Weights of a small transformer language model: RMSNorm before each block.
MLP neurons of a small language model. Each row is named by its layer, matrix (gate and up: input weights) and neuron, and shows model dimensions 112-207. Each number is 200 + 30 x the weight over its row's rms, rounded and kept within 0 to 999. A neuron's up and down rows have the sign that makes its largest values positive.
After each neuron's rows, "fires in" lists the words (lower case) most often at its 100 highest values on Wikipedia text that the model never trained on. A number after a token or word is its count.

L8.gate197,213,246,220,211,192,180,181,195,105,173,171,205,196,230,182,186,191,214,184,151,210,258,140,249,202,223,168,170,222,168,174,192,242,273,215,205,255,192,145,172,268,175,208,178,150,166,214,166,164,219,203,206,152,143,245,186,165,206,196,175,156,199,183,165,242,185,214,209,203,205,157,229,173,204,183,257,204,228,224,222,226,224,260,243,200,220,192,241,224,203,216,171,216,210,188,222
L8.up197,186,182,139,222,194,206,216,184,185,232,198,222,177,175,193,168,238,174,275,199,228,201,208,193,159,217,216,186,239,209,242,238,224,230,231,257,250,241,177,175,193,195,228,199,170,208,218,207,199,226,258,169,224,200,233,190,239,250,212,191,159,265,220,225,226,217,193,129,154,204,190,163,220,216,181,202,159,223,176,167,170,173,252,202,180,209,217,204,203,230,179,184,181,187,186,208
fires in: "one" 45, "part" 11

L8.gate837,236,189,205,146,225,195,219,233,197,253,166,179,264,207,234,220,194,200,202,209,186,188,185,179,204,221,196,252,254,193,241,151,203,245,253,207,194,220,208,209,208,254,199,282,237,183,274,226,226,201,190,181,182,189,186,284,225,163,241,182,155,210,215,205,239,247,189,189,213,200,246,194,194,170,153,168,227,188,195,200,133,237,210,202,239,181,179,229,190,127,244,189,160,152,184,187
L8.up837,193,215,228,188,239,165,134,205,193,253,164,161,233,192,197,232,120,194,222,176,201,170,179,176,209,251,221,269,199,186,170,218,218,201,242,290,174,185,219,209,229,197,177,213,184,171,216,159,194,237,186,194,263,230,219,192,204,203,161,151,193,159,211,151,191,183,198,198,257,139,250,199,198,184,261,176,201,199,202,198,225,256,200,211,232,158,184,204,164,194,220,249,165,194,197,228
fires in: "if" 20, "do" 13, "when" 13, "did" 9, "does" 6

L8.gate38,231,218,203,162,176,203,186,181,233,168,240,256,181,186,246,192,216,175,191,145,215,186,197,154,221,259,189,208,148,215,211,165,235,216,175,223,183,240,221,236,196,242,192,205,184,187,214,205,236,206,165,240,209,214,181,214,177,177,189,206,226,192,200,219,187,194,238,180,109,194,201,218,161,211,237,267,183,204,172,183,280,205,192,209,254,236,229,217,147,218,132,165,193,153,148,179
L8.up38,227,207,137,179,240,160,224,208,245,192,208,229,209,149,174,212,163,194,200,195,236,272,186,177,194,227,201,165,166,222,221,216,218,233,236,256,184,195,195,182,193,241,178,205,169,219,201,191,206,175,234,240,184,197,207,188,203,207,199,218,212,208,229,181,205,203,213,235,200,182,233,236,121,142,219,208,198,253,203,210,197,183,221,194,186,149,190,176,230,173,165,225,188,252,170,206
fires in: "the" 63

L4.gate406,184,194,181,208,238,211,161,229,143,168,238,211,191,236,176,205,170,205,188,233,187,179,219,191,230,237,236,161,193,233,158,250,184,158,199,191,189,182,196,199,222,215,182,199,219,176,204,181,157,204,246,193,235,219,208,213,189,131,199,189,213,228,189,188,244,199,168,163,190,207,228,197,181,224,213,138,206,199,205,170,176,241,166,208,184,240,218,199,224,169,252,197,242,220,192,215
L4.up406,236,223,210,195,212,147,182,225,202,225,131,161,192,266,213,173,179,206,169,228,176,177,236,169,180,206,182,241,189,136,202,219,164,209,152,207,283,186,200,263,186,187,180,257,163,205,198,275,178,270,196,211,210,200,183,225,189,179,215,175,225,210,119,199,199,212,170,239,232,226,253,235,207,217,160,175,188,251,187,208,234,230,219,237,208,173,188,191,203,227,186,162,177,188,143,209
fires in: "to" 26, "help" 11, "led" 9, "helped" 7, "way" 7, "take" 6

L5.gate945,223,252,185,233,200,140,209,190,196,192,203,226,214,204,192,159,206,230,213,164,204,276,178,203,188,213,213,224,189,279,179,148,206,225,195,221,138,275,230,133,238,180,257,188,210,173,226,209,240,204,199,162,230,196,161,191,161,228,182,210,172,217,178,205,189,169,205,175,225,172,205,149,231,193,195,213,241,187,171,227,203,204,185,222,212,205,181,210,191,215,283,206,191,204,188,163
L5.up945,206,158,231,209,180,193,195,156,193,138,231,214,182,182,227,222,157,138,224,214,227,200,225,209,156,196,223,227,207,204,184,217,195,185,217,177,200,203,203,176,220,219,246,227,171,199,239,231,216,231,216,185,198,184,175,179,183,224,181,157,184,268,134,256,205,187,210,208,189,183,233,223,187,208,214,171,181,229,210,225,235,247,217,141,153,150,194,206,185,168,159,158,171,175,155,143
fires in: "grumman" 24, "also" 14, "was" 9, "played" 7, "one" 5

L9.gate4,171,208,255,229,159,211,181,170,205,201,166,191,209,199,170,181,205,279,196,214,182,158,165,202,186,205,166,259,149,190,165,160,196,213,221,163,156,219,161,212,257,202,206,208,225,172,286,211,192,169,131,204,129,203,206,168,203,218,220,202,208,231,226,189,195,176,223,217,173,192,216,207,215,220,221,159,200,253,165,205,197,198,257,203,211,179,175,228,172,245,244,118,191,182,255,194
L9.up4,230,236,180,227,210,212,151,234,220,167,210,204,220,247,220,209,174,242,222,227,237,237,170,221,200,209,240,226,149,259,207,197,146,166,164,168,191,194,216,214,160,213,199,257,171,197,205,216,192,232,137,172,199,185,170,221,196,250,211,195,175,186,252,220,168,174,195,193,207,243,181,200,194,204,174,215,230,182,211,145,196,235,223,219,201,273,185,227,170,206,198,177,245,211,183,143
fires in: "at" 86, "of" 4

L3.gate675,197,136,187,197,236,166,210,228,230,231,226,231,164,205,191,244,176,221,196,180,214,216,211,182,223,233,178,180,191,205,228,163,243,198,197,210,184,237,203,205,215,195,186,180,234,192,245,238,214,219,181,153,200,192,189,184,217,182,187,166,177,209,220,175,202,197,200,198,192,194,244,175,205,193,214,168,196,186,205,207,197,245,169,223,223,184,182,235,198,226,176,206,229,163,199,157
L3.up675,251,198,215,204,211,217,183,191,151,228,155,192,212,227,208,298,161,161,216,178,204,206,201,181,190,180,229,139,183,203,192,223,219,197,183,169,154,214,218,197,258,212,180,177,193,203,215,205,188,183,244,186,158,172,178,176,175,214,182,183,214,191,251,154,197,204,198,223,185,237,208,180,195,197,229,136,221,237,142,177,248,233,169,193,198,214,197,218,121,240,179,192,218,182,218,188
fires in: "award" 20, "title" 14, "awards" 12, "singles" 10, "gymnastics" 5

L9.gate749,236,178,172,174,208,194,205,164,222,207,201,217,224,220,143,193,260,233,179,190,190,207,174,186,135,180,218,165,225,200,166,155,210,223,213,172,176,189,164,163,173,200,205,257,178,255,162,220,134,226,187,205,227,232,213,247,226,238,130,244,276,181,199,198,210,226,252,219,232,242,182,223,159,222,148,213,226,273,204,187,238,181,229,212,147,260,186,226,226,228,235,157,200,185,230,215
L9.up749,150,215,155,278,217,249,208,179,237,218,275,199,192,201,178,214,231,234,260,161,183,185,203,200,186,189,220,196,147,167,169,235,216,212,200,158,192,170,212,189,162,208,188,189,168,187,178,252,140,208,197,163,178,234,255,222,230,201,157,213,221,216,252,220,184,174,199,250,237,205,210,217,179,188,148,226,216,201,156,212,231,226,190,196,183,211,210,172,176,222,159,195,220,193,189,211
fires in: "and" 36, "with" 21, "of" 8, "among" 4, "his" 4

L5.gate850,227,158,218,183,165,208,255,218,225,233,247,233,214,237,179,215,184,223,160,225,155,181,161,208,138,186,238,139,196,217,204,159,193,147,153,189,161,114,171,176,157,253,207,215,190,214,203,209,253,185,192,181,223,223,200,181,223,192,230,209,164,204,205,159,112,202,178,208,212,241,207,160,179,182,193,145,226,215,187,205,163,193,171,194,179,228,212,259,137,165,181,189,191,207,249,196
L5.up850,177,173,219,175,165,178,180,190,206,230,215,140,169,170,146,198,213,215,202,236,249,211,146,225,187,144,201,203,191,218,223,182,183,140,228,177,224,194,227,177,176,181,179,183,202,183,185,184,183,165,169,169,182,262,228,226,183,235,230,151,181,165,238,219,184,229,226,177,198,245,239,150,209,265,192,199,159,189,209,207,205,200,147,185,190,182,189,215,191,212,166,223,172,232,184,184
fires in: "with" 38, "in" 11, "cause" 6, "for" 4

L4.gate734,167,137,175,152,169,138,188,209,200,161,175,142,221,181,194,217,165,216,231,227,177,208,236,212,241,179,164,104,208,169,206,185,183,272,198,185,242,196,197,125,157,244,194,189,248,118,183,198,201,205,169,222,204,215,182,166,219,190,206,165,176,223,242,227,226,184,165,167,265,258,177,154,166,209,206,234,203,178,215,216,169,210,207,200,217,180,175,214,184,153,158,185,209,249,231,199
L4.up734,184,219,201,163,170,174,220,202,217,210,190,192,200,225,200,182,248,148,152,180,179,113,200,207,192,145,182,271,208,209,166,209,153,178,223,211,216,209,226,216,207,171,213,216,246,264,249,249,194,281,201,193,193,208,197,162,151,261,205,188,158,212,190,246,160,223,257,215,210,199,223,252,234,149,189,193,201,216,257,206,166,217,184,197,175,184,189,203,188,184,207,211,171,219,213,167
fires in: "was" 27, "of" 21, "is" 8, "that" 7, "in" 7, "for" 6

L8.gate738,176,166,193,235,143,199,199,264,170,221,207,208,210,159,187,166,207,181,229,229,146,187,225,206,230,239,220,169,146,171,134,213,203,179,183,242,208,248,138,130,160,180,174,146,196,222,229,252,188,170,260,225,230,242,237,182,207,165,151,190,193,197,201,193,226,187,172,229,178,206,215,150,208,277,196,144,202,178,206,267,261,223,206,209,175,146,159,217,197,252,194,169,221,227,204,180
L8.up738,260,166,185,214,211,209,219,212,175,202,180,237,198,187,190,223,161,227,185,179,185,191,215,134,198,221,139,211,167,208,198,215,177,166,144,261,210,261,217,227,178,148,223,234,158,225,204,189,173,180,171,230,178,157,174,203,209,204,178,190,171,180,220,234,264,169,233,178,190,213,196,220,200,251,229,191,183,182,175,184,204,222,149,152,203,199,183,197,240,237,192,212,186,217,212,204
fires in: "was" 32, "were" 14, "have" 7, "been" 6

L2.gate179,167,143,234,175,157,219,178,206,277,218,236,267,188,208,186,198,182,199,196,195,206,180,275,199,191,218,198,243,226,211,196,197,248,255,183,213,143,171,195,176,211,229,226,204,179,247,202,204,191,204,165,166,168,154,231,233,221,160,194,201,228,187,167,168,158,224,183,228,193,107,174,161,164,194,158,227,236,154,201,221,220,191,138,186,163,174,201,220,160,204,166,214,219,194,213,177
L2.up179,224,183,141,148,204,214,196,136,236,196,213,184,233,200,225,214,248,239,216,200,146,256,152,211,224,190,223,251,173,265,226,176,222,186,169,199,179,172,220,155,232,172,170,203,158,180,212,180,180,195,200,229,232,215,158,213,149,175,199,189,177,219,216,171,235,224,218,205,205,212,235,230,162,188,162,139,217,255,222,179,190,194,158,233,181,232,221,225,201,224,176,227,224,164,235,226
fires in: "on" 19, "of" 15, "from" 10, "gosport" 9, "upon" 6, "byron" 5

L2.gate226,234,194,215,166,182,211,195,203,176,202,174,229,197,230,223,175,216,207,216,165,223,206,201,230,184,265,147,251,139,203,189,200,154,258,173,216,198,199,237,187,149,220,173,209,132,156,224,295,188,206,212,220,156,229,224,254,194,181,212,173,289,213,199,186,203,200,157,158,160,203,173,142,166,220,182,216,226,140,241,201,234,221,284,189,226,178,244,189,163,164,174,249,219,187,170,219
L2.up226,218,229,176,179,194,244,220,202,190,232,179,193,198,203,216,169,188,212,155,197,246,150,198,221,203,218,130,245,141,195,147,205,185,194,203,223,188,223,252,217,135,178,172,222,130,193,240,209,159,226,160,229,230,203,193,193,162,186,246,204,235,209,195,175,216,201,244,208,180,212,200,172,179,231,219,277,281,174,180,195,217,214,272,157,217,244,268,213,177,190,170,205,216,181,174,241
fires in: "two" 57, "of" 15, "double" 11, "three" 4, "multiple" 4

L4.gate261,262,226,183,179,202,203,240,160,176,205,191,200,242,134,174,222,196,190,205,236,190,202,160,248,186,246,175,202,214,257,190,199,217,210,208,222,226,217,240,189,200,194,178,266,177,164,223,167,255,215,222,162,131,151,217,193,205,139,194,198,235,183,185,199,254,250,157,294,198,205,231,168,184,158,180,254,209,230,171,177,174,208,242,170,233,194,192,185,205,203,159,174,188,179,190,215
L4.up261,241,192,222,207,240,189,180,145,173,265,177,171,247,173,230,223,220,233,202,199,156,201,151,231,231,194,197,187,190,277,222,218,248,195,219,197,262,196,234,222,233,251,256,223,210,189,233,181,208,221,237,185,144,201,229,132,204,188,204,171,207,153,233,218,267,213,159,250,173,251,225,229,230,192,227,219,238,191,180,155,213,200,215,258,188,205,189,207,185,177,159,186,203,196,192,248
fires in: "do" 14, "did" 12, "done" 9, "june" 7, "part" 6, "may" 6

L8.gate132,187,204,230,223,153,172,230,179,234,243,181,196,196,217,205,154,199,228,165,190,174,203,212,200,224,219,192,180,164,193,150,164,169,196,179,253,209,162,186,248,222,187,192,192,180,195,218,185,205,115,201,187,232,203,244,223,185,158,184,203,180,173,184,155,210,193,178,200,194,208,201,209,208,202,214,179,219,171,154,200,200,236,146,169,210,270,200,211,194,253,214,192,157,248,206,193
L8.up132,187,204,193,261,181,200,249,182,230,241,198,226,226,221,188,203,180,193,234,247,259,187,202,211,223,179,186,143,202,197,174,207,151,172,232,211,179,233,200,221,241,174,140,237,145,136,187,250,246,232,199,204,139,197,244,217,206,183,167,158,195,219,184,207,164,184,191,203,179,194,182,156,152,246,193,223,220,131,218,181,202,215,195,261,192,218,157,225,205,189,180,196,198,255,211,222
fires in: "was" 22, "be" 17, "been" 10, "is" 10, "were" 9, "also" 6

L9.gate795,199,240,145,194,200,161,182,183,171,167,114,236,179,186,204,200,190,165,200,203,242,250,239,168,224,183,175,209,180,235,221,217,181,239,169,173,219,210,254,214,213,206,218,134,163,234,221,237,152,204,223,218,169,197,176,167,223,209,187,218,201,230,178,208,216,207,189,202,221,164,228,188,174,195,224,225,157,234,197,184,255,206,217,226,193,203,214,242,218,209,189,181,219,232,287,245
L9.up795,248,218,186,179,167,156,191,257,209,220,244,225,185,183,185,153,231,184,192,175,199,179,205,224,249,175,198,190,218,194,219,226,200,191,162,239,240,209,178,254,158,227,215,262,185,261,196,241,207,180,224,179,205,244,200,182,218,198,178,244,179,176,230,227,235,206,237,132,238,167,202,238,178,218,226,175,187,223,207,225,220,198,211,228,229,196,202,196,175,200,179,234,194,205,197,217
fires in: "as" 30, "to" 9, "a" 9, "one" 8, "the" 7, "chief" 5

L9.gate128,177,198,189,224,204,218,191,218,235,253,275,219,140,230,153,209,202,230,201,194,204,132,184,193,162,145,217,191,187,205,186,150,179,168,225,218,226,166,243,183,162,210,234,207,203,179,175,183,207,199,192,206,195,222,158,227,205,197,142,169,165,175,270,198,168,230,201,214,181,253,243,183,177,209,122,228,227,181,183,173,194,242,198,263,222,200,215,239,231,206,180,194,240,145,211,203
L9.up128,158,278,180,199,172,222,224,195,233,200,163,200,239,167,231,176,152,222,224,228,189,190,170,166,226,226,179,215,225,154,229,171,157,189,202,220,199,211,241,207,120,218,192,196,215,189,210,170,170,203,173,243,178,271,187,232,187,184,205,226,173,196,185,200,162,199,194,245,209,251,246,244,223,183,123,180,160,183,245,167,198,176,241,164,255,191,193,219,220,182,196,189,167,127,192,209
fires in: "in" 34, "on" 16, "from" 12, "at" 6, "for" 6, "of" 6

L8.gate484,209,190,236,214,179,179,160,207,179,236,253,217,227,173,178,176,185,188,220,112,237,210,132,173,241,211,204,250,196,199,244,237,180,233,227,213,170,212,196,160,192,185,202,207,204,165,198,207,186,211,140,222,148,221,221,177,169,163,197,206,236,217,191,216,156,216,236,151,189,195,167,216,209,238,188,194,133,229,169,206,185,196,156,200,223,235,194,217,184,216,238,215,214,171,165,189
L8.up484,194,222,196,182,195,203,203,246,221,199,186,261,165,238,192,168,210,202,207,156,167,213,205,146,230,236,160,170,135,208,195,182,197,187,225,181,175,232,228,233,169,201,205,186,193,191,231,237,145,216,206,212,204,176,195,212,176,229,286,178,205,206,261,158,200,214,200,193,225,192,240,188,195,211,193,249,191,169,233,159,212,225,195,184,213,219,148,245,207,178,224,185,236,186,222,162
fires in: "in" 52, "for" 9, "by" 5, "of" 5, "during" 4

L9.gate898,182,191,224,186,204,190,275,254,221,203,250,161,170,207,196,211,165,182,218,254,170,190,180,184,215,207,177,245,185,211,229,185,146,215,242,172,198,199,214,183,217,207,223,246,205,283,193,176,141,202,180,187,169,146,172,200,163,230,183,204,239,168,207,168,194,229,214,181,227,210,227,229,168,191,161,224,221,178,244,150,227,191,211,231,215,188,195,209,244,163,246,158,157,206,194,235
L9.up898,166,210,210,221,204,241,190,197,190,199,247,227,220,194,204,215,195,203,195,181,187,119,164,220,197,204,160,154,207,276,220,204,256,187,205,223,178,165,226,205,251,197,195,147,148,199,214,201,228,211,235,161,201,187,217,208,195,177,234,224,240,188,162,259,134,180,185,237,182,174,220,157,205,166,177,198,260,176,187,198,155,199,229,226,145,173,211,195,207,194,236,201,244,218,240,231
fires in: "of" 50, "united" 11, "among" 5, "other" 4

L8.gate570,248,202,245,186,159,220,144,205,168,210,238,172,175,168,177,212,200,181,258,181,186,186,188,166,273,228,205,187,213,188,175,260,217,210,226,191,174,213,210,192,259,198,247,242,225,193,179,174,225,195,176,196,228,159,194,237,228,186,204,224,144,146,203,217,262,251,189,217,219,240,225,158,205,219,150,237,216,207,222,223,223,190,175,219,186,231,184,198,182,180,183,190,207,179,201,143
L8.up570,213,203,194,177,196,195,160,152,160,207,232,194,190,196,190,201,217,164,201,182,234,292,244,214,189,214,147,225,216,209,218,225,193,188,182,217,220,219,261,238,251,169,222,243,219,202,214,256,200,220,190,152,233,194,172,178,191,211,192,199,218,204,178,169,153,191,207,227,201,150,212,172,233,196,208,207,173,192,197,201,221,212,231,179,182,202,201,185,185,147,252,179,128,169,188,253
fires in: "do" 15, "did" 11, "does" 9, "of" 8, "or" 7

L2.gate916,164,126,157,200,214,238,173,223,232,239,167,236,179,169,209,225,151,207,150,169,196,206,171,252,141,245,210,248,180,224,200,206,192,211,187,211,181,152,300,240,143,236,216,224,253,151,261,212,207,171,171,184,186,169,193,223,132,251,204,201,246,192,207,210,217,193,234,232,222,207,224,165,254,175,242,160,184,241,266,217,199,223,225,203,242,211,210,185,196,216,207,179,193,172,267,212
L2.up916,189,141,132,229,204,210,156,200,255,225,138,219,195,191,200,206,184,223,184,199,202,225,195,249,132,230,251,216,194,255,146,198,180,200,208,212,140,171,240,225,202,206,221,215,236,139,267,175,199,189,158,137,196,205,198,171,150,262,161,197,223,149,217,228,174,155,243,246,238,249,193,161,226,163,183,172,198,250,218,230,183,230,222,184,206,200,190,180,220,239,203,173,193,206,258,228
fires in: "of" 25, "loan" 10, "by" 9, "with" 9, "to" 5

L9.gate1003,246,168,211,228,178,228,174,248,242,258,163,206,220,222,173,195,168,161,224,203,204,190,157,164,212,245,210,202,208,164,192,173,177,220,214,275,186,229,179,222,228,264,227,221,212,181,207,213,237,169,213,232,213,205,177,139,192,176,165,168,195,142,240,173,143,257,210,210,168,161,225,231,200,150,230,232,205,254,201,233,266,206,190,173,239,220,178,202,183,224,202,213,177,206,199,203
L9.up1003,200,197,195,167,165,218,159,265,216,193,223,194,155,217,176,170,236,250,228,140,203,211,168,159,193,222,182,263,218,162,149,187,208,196,221,217,185,203,185,193,222,169,239,233,193,186,165,223,188,148,170,238,180,200,221,214,179,204,148,214,221,226,204,220,196,178,232,194,193,160,209,179,173,205,188,252,225,254,217,185,230,201,236,172,218,189,215,209,192,196,257,237,180,215,159,216
fires in: "the" 61, "a" 18, "s" 7

L2.gate444,182,254,211,195,202,212,208,167,206,224,218,175,158,157,131,217,189,257,251,190,171,169,181,217,173,231,210,137,198,227,185,213,253,167,202,203,213,233,202,166,231,229,201,229,154,191,219,223,164,168,202,189,180,217,148,178,184,211,169,198,237,180,194,180,210,171,152,210,229,190,194,147,173,235,143,220,216,161,252,252,221,215,162,211,195,267,223,185,170,145,150,156,200,166,166,154
L2.up444,224,248,198,198,209,197,184,186,203,201,202,121,231,180,143,246,214,244,221,212,208,179,179,234,176,197,202,171,214,226,175,237,249,198,231,193,192,212,191,161,213,238,228,221,186,166,222,209,184,160,220,199,178,178,156,199,200,225,162,179,252,170,216,232,222,172,170,200,224,240,217,195,160,253,145,227,191,172,230,230,228,210,161,228,168,260,278,204,173,145,114,149,200,213,164,182
fires in: "of" 29, "on" 22, "by" 9, "with" 7

L9.gate558,200,163,212,192,184,173,196,227,252,239,222,185,202,195,230,154,171,189,210,169,191,169,173,188,246,233,168,219,202,189,206,126,216,228,199,236,218,189,212,251,163,227,209,189,146,208,207,196,166,174,224,224,232,231,208,234,201,276,180,200,205,201,161,132,99,187,114,221,239,232,207,234,180,178,213,253,223,257,204,193,303,146,169,229,187,164,249,233,155,214,231,183,196,177,212,233
L9.up558,198,230,244,168,198,250,205,222,181,190,203,204,179,187,255,181,173,225,181,194,185,267,232,204,245,238,191,179,188,201,196,210,247,252,259,251,186,203,166,182,222,207,257,210,203,193,183,170,239,227,219,205,217,201,205,183,138,214,203,179,256,148,221,183,201,231,181,196,181,203,188,204,211,161,202,266,156,166,143,173,242,192,232,235,149,136,206,231,212,160,232,220,242,178,186,187
fires in: "the" 33, "top" 8, "its" 5, "s" 5

L2.gate920,175,192,207,201,179,191,233,215,221,167,168,219,257,184,122,217,246,249,199,230,174,154,163,195,190,186,146,224,197,204,174,196,228,236,191,183,213,164,202,248,210,263,218,237,193,138,185,209,183,179,193,247,163,199,249,145,224,237,226,155,183,242,203,200,229,230,266,213,216,214,243,192,231,253,155,200,180,216,160,198,173,223,185,247,197,204,234,205,184,188,193,163,232,213,207,199
L2.up920,221,222,181,196,212,188,160,196,177,204,198,210,204,125,228,209,167,240,192,187,203,243,194,217,232,249,208,174,216,191,205,209,143,225,201,246,225,166,213,183,208,208,156,225,225,224,210,189,208,202,213,218,240,138,220,215,140,231,227,229,208,160,217,158,204,166,190,140,225,236,191,265,195,188,207,193,230,234,194,218,182,227,162,261,208,248,148,205,160,203,215,210,218,139,222,150
fires in: "of" 35, "at" 28, "on" 7, "beyond" 6

L4.gate591,259,204,197,235,197,243,203,234,197,167,165,240,183,227,187,180,235,197,174,205,220,174,175,237,204,204,209,217,165,186,191,298,167,155,121,211,239,185,210,208,186,183,175,201,171,182,237,261,165,187,237,226,221,202,221,143,196,215,178,260,277,135,175,197,163,175,227,211,203,171,151,200,184,177,178,184,216,143,176,141,223,218,259,165,239,148,229,208,182,165,208,252,207,185,189,183
L4.up591,184,175,157,221,169,147,124,224,176,177,174,141,222,215,181,218,171,186,186,217,191,213,188,169,142,237,175,232,160,249,169,221,208,194,230,232,216,186,204,229,160,240,211,183,141,171,166,231,177,200,234,208,188,162,190,176,193,215,175,189,231,176,210,202,260,184,156,188,215,167,201,186,236,172,130,190,250,243,191,216,215,240,212,206,184,164,203,228,219,168,194,255,174,243,179,164
fires in: "one" 26, "two" 17, "three" 4, "an" 4

L5.gate664,248,203,186,198,137,204,190,248,171,142,213,220,233,256,136,175,211,157,246,217,197,179,217,195,214,259,201,139,203,200,236,176,249,247,204,244,170,206,199,218,218,211,187,178,238,233,266,225,204,211,167,200,232,225,241,222,241,146,198,146,175,129,234,213,202,211,178,201,217,187,214,179,268,214,186,227,227,243,245,196,270,135,198,162,187,133,172,278,173,215,250,204,193,243,191,193
L5.up664,198,203,220,217,186,206,232,234,169,238,215,156,227,195,125,150,187,176,214,232,249,178,263,199,279,199,197,193,185,184,196,184,162,249,195,214,183,233,206,150,206,233,197,193,212,235,237,243,179,229,189,181,197,195,202,213,188,198,218,192,194,214,163,216,237,176,149,223,228,275,166,227,194,159,182,241,206,191,207,206,223,223,189,186,193,170,198,229,208,211,199,237,198,156,231,211
fires in: "as" 40, "which" 7, "raed" 5

L2.gate945,200,247,224,208,183,222,227,242,258,267,202,210,176,166,136,241,159,229,201,257,197,240,218,194,211,221,191,175,163,201,201,173,156,211,201,246,183,200,172,169,261,220,174,179,170,180,179,179,180,221,186,176,156,192,187,191,195,238,225,182,213,222,240,185,205,187,241,184,236,204,213,205,190,178,134,209,217,184,238,209,202,155,199,186,237,186,177,211,194,194,214,206,188,170,250,184
L2.up945,154,175,202,177,183,176,163,210,243,156,236,191,187,102,180,206,210,183,201,233,199,270,194,229,242,222,164,218,214,208,254,224,219,191,200,172,155,234,232,257,184,144,179,202,239,181,186,246,189,216,182,235,164,176,234,263,183,229,199,206,244,184,254,212,191,216,176,216,184,213,206,187,179,168,178,180,184,140,171,194,147,216,197,211,162,205,218,216,244,195,206,225,239,252,212,219
fires in: "on" 24, "for" 18, "in" 12, "them" 6, "out" 5, "with" 5

L9.gate1,230,209,265,241,201,216,151,233,213,196,183,222,250,221,195,176,186,185,160,195,253,164,219,211,245,171,198,228,189,218,200,227,244,210,242,155,177,282,212,166,186,216,231,184,226,208,218,230,197,223,173,129,171,183,205,232,112,200,252,190,201,149,197,222,273,215,222,173,216,212,219,178,244,237,190,187,200,212,205,178,248,245,213,229,219,235,169,267,191,153,216,171,207,188,168,173
L9.up1,215,197,209,210,230,206,250,204,185,173,219,181,181,187,163,224,218,190,216,230,210,201,259,210,211,143,210,249,223,209,255,229,251,197,228,205,226,161,182,132,190,208,187,201,200,259,211,189,151,149,230,207,189,212,223,157,212,182,227,235,190,211,119,261,229,197,210,190,210,201,142,177,220,205,148,193,187,249,240,186,220,201,185,204,218,189,197,230,187,176,184,162,260,154,180,165
fires in: "which" 43, "that" 14, "what" 4, "debris" 4

L2.gate453,258,214,240,213,165,139,193,247,202,170,155,203,206,222,262,213,165,223,190,195,199,197,186,165,223,170,187,187,246,159,218,243,211,190,241,222,200,275,172,205,247,251,176,211,269,185,200,178,221,187,223,188,194,147,169,195,199,153,235,187,190,185,179,205,234,219,155,269,226,253,266,152,168,212,249,186,201,156,217,221,190,172,209,176,184,247,183,239,196,205,218,223,181,213,175,162
L2.up453,202,273,208,160,134,188,174,173,207,179,170,199,210,177,182,164,172,215,266,205,247,228,236,192,156,202,208,123,232,187,243,182,180,162,224,194,219,169,206,218,244,262,209,240,200,178,228,164,175,204,223,175,193,222,187,182,221,146,179,225,229,165,278,157,210,146,160,274,194,186,231,174,193,239,256,203,175,211,186,195,212,200,286,202,233,231,193,189,178,189,232,253,195,201,189,217
fires in: "award" 24, "awards" 24, "medal" 16, "year" 12

L9.gate713,256,217,194,218,200,190,186,152,238,185,218,218,222,182,228,219,174,228,224,191,234,191,236,224,149,174,230,199,258,242,165,271,157,167,233,234,193,197,168,230,236,203,212,182,229,194,201,294,202,197,239,175,187,211,148,181,191,207,156,174,150,246,181,176,239,177,202,185,172,233,221,239,228,160,215,166,183,194,150,209,187,156,195,146,162,215,225,146,197,228,177,179,176,190,195,172
L9.up713,152,223,184,231,180,175,224,164,173,234,242,191,195,200,229,177,235,191,204,260,211,182,238,244,214,209,162,167,197,191,175,228,189,118,159,250,213,213,159,193,214,235,200,220,203,212,207,225,202,250,167,203,184,212,217,224,196,172,151,204,134,189,214,188,256,177,181,265,183,182,229,196,179,211,177,162,187,174,199,195,213,142,221,214,142,197,245,179,215,226,215,147,177,216,226,183
fires in: "can" 18, "based" 17, "was" 15, "not" 8, "were" 8, "could" 7

L3.gate1008,197,210,164,206,218,191,201,193,259,219,185,177,210,268,216,186,225,190,219,229,213,190,267,245,218,180,214,192,153,185,205,210,232,222,244,217,211,163,232,203,176,216,232,202,198,139,242,244,188,261,179,244,183,198,162,185,279,246,193,200,145,187,180,218,222,203,255,234,231,242,182,159,192,183,226,217,250,205,250,171,176,189,234,222,211,222,196,214,148,200,223,145,230,225,238,218
L3.up1008,201,188,185,224,214,219,208,208,255,242,165,200,173,220,134,161,204,212,163,185,236,175,227,152,213,175,204,213,197,143,229,183,191,274,239,241,204,186,246,157,208,182,160,166,187,245,262,257,199,191,181,217,196,192,160,194,233,193,200,173,191,233,218,155,167,215,192,255,200,205,137,139,196,213,249,219,189,225,198,134,205,225,216,211,215,201,212,186,176,182,191,204,157,219,190,185
fires in: "of" 60, "2" 5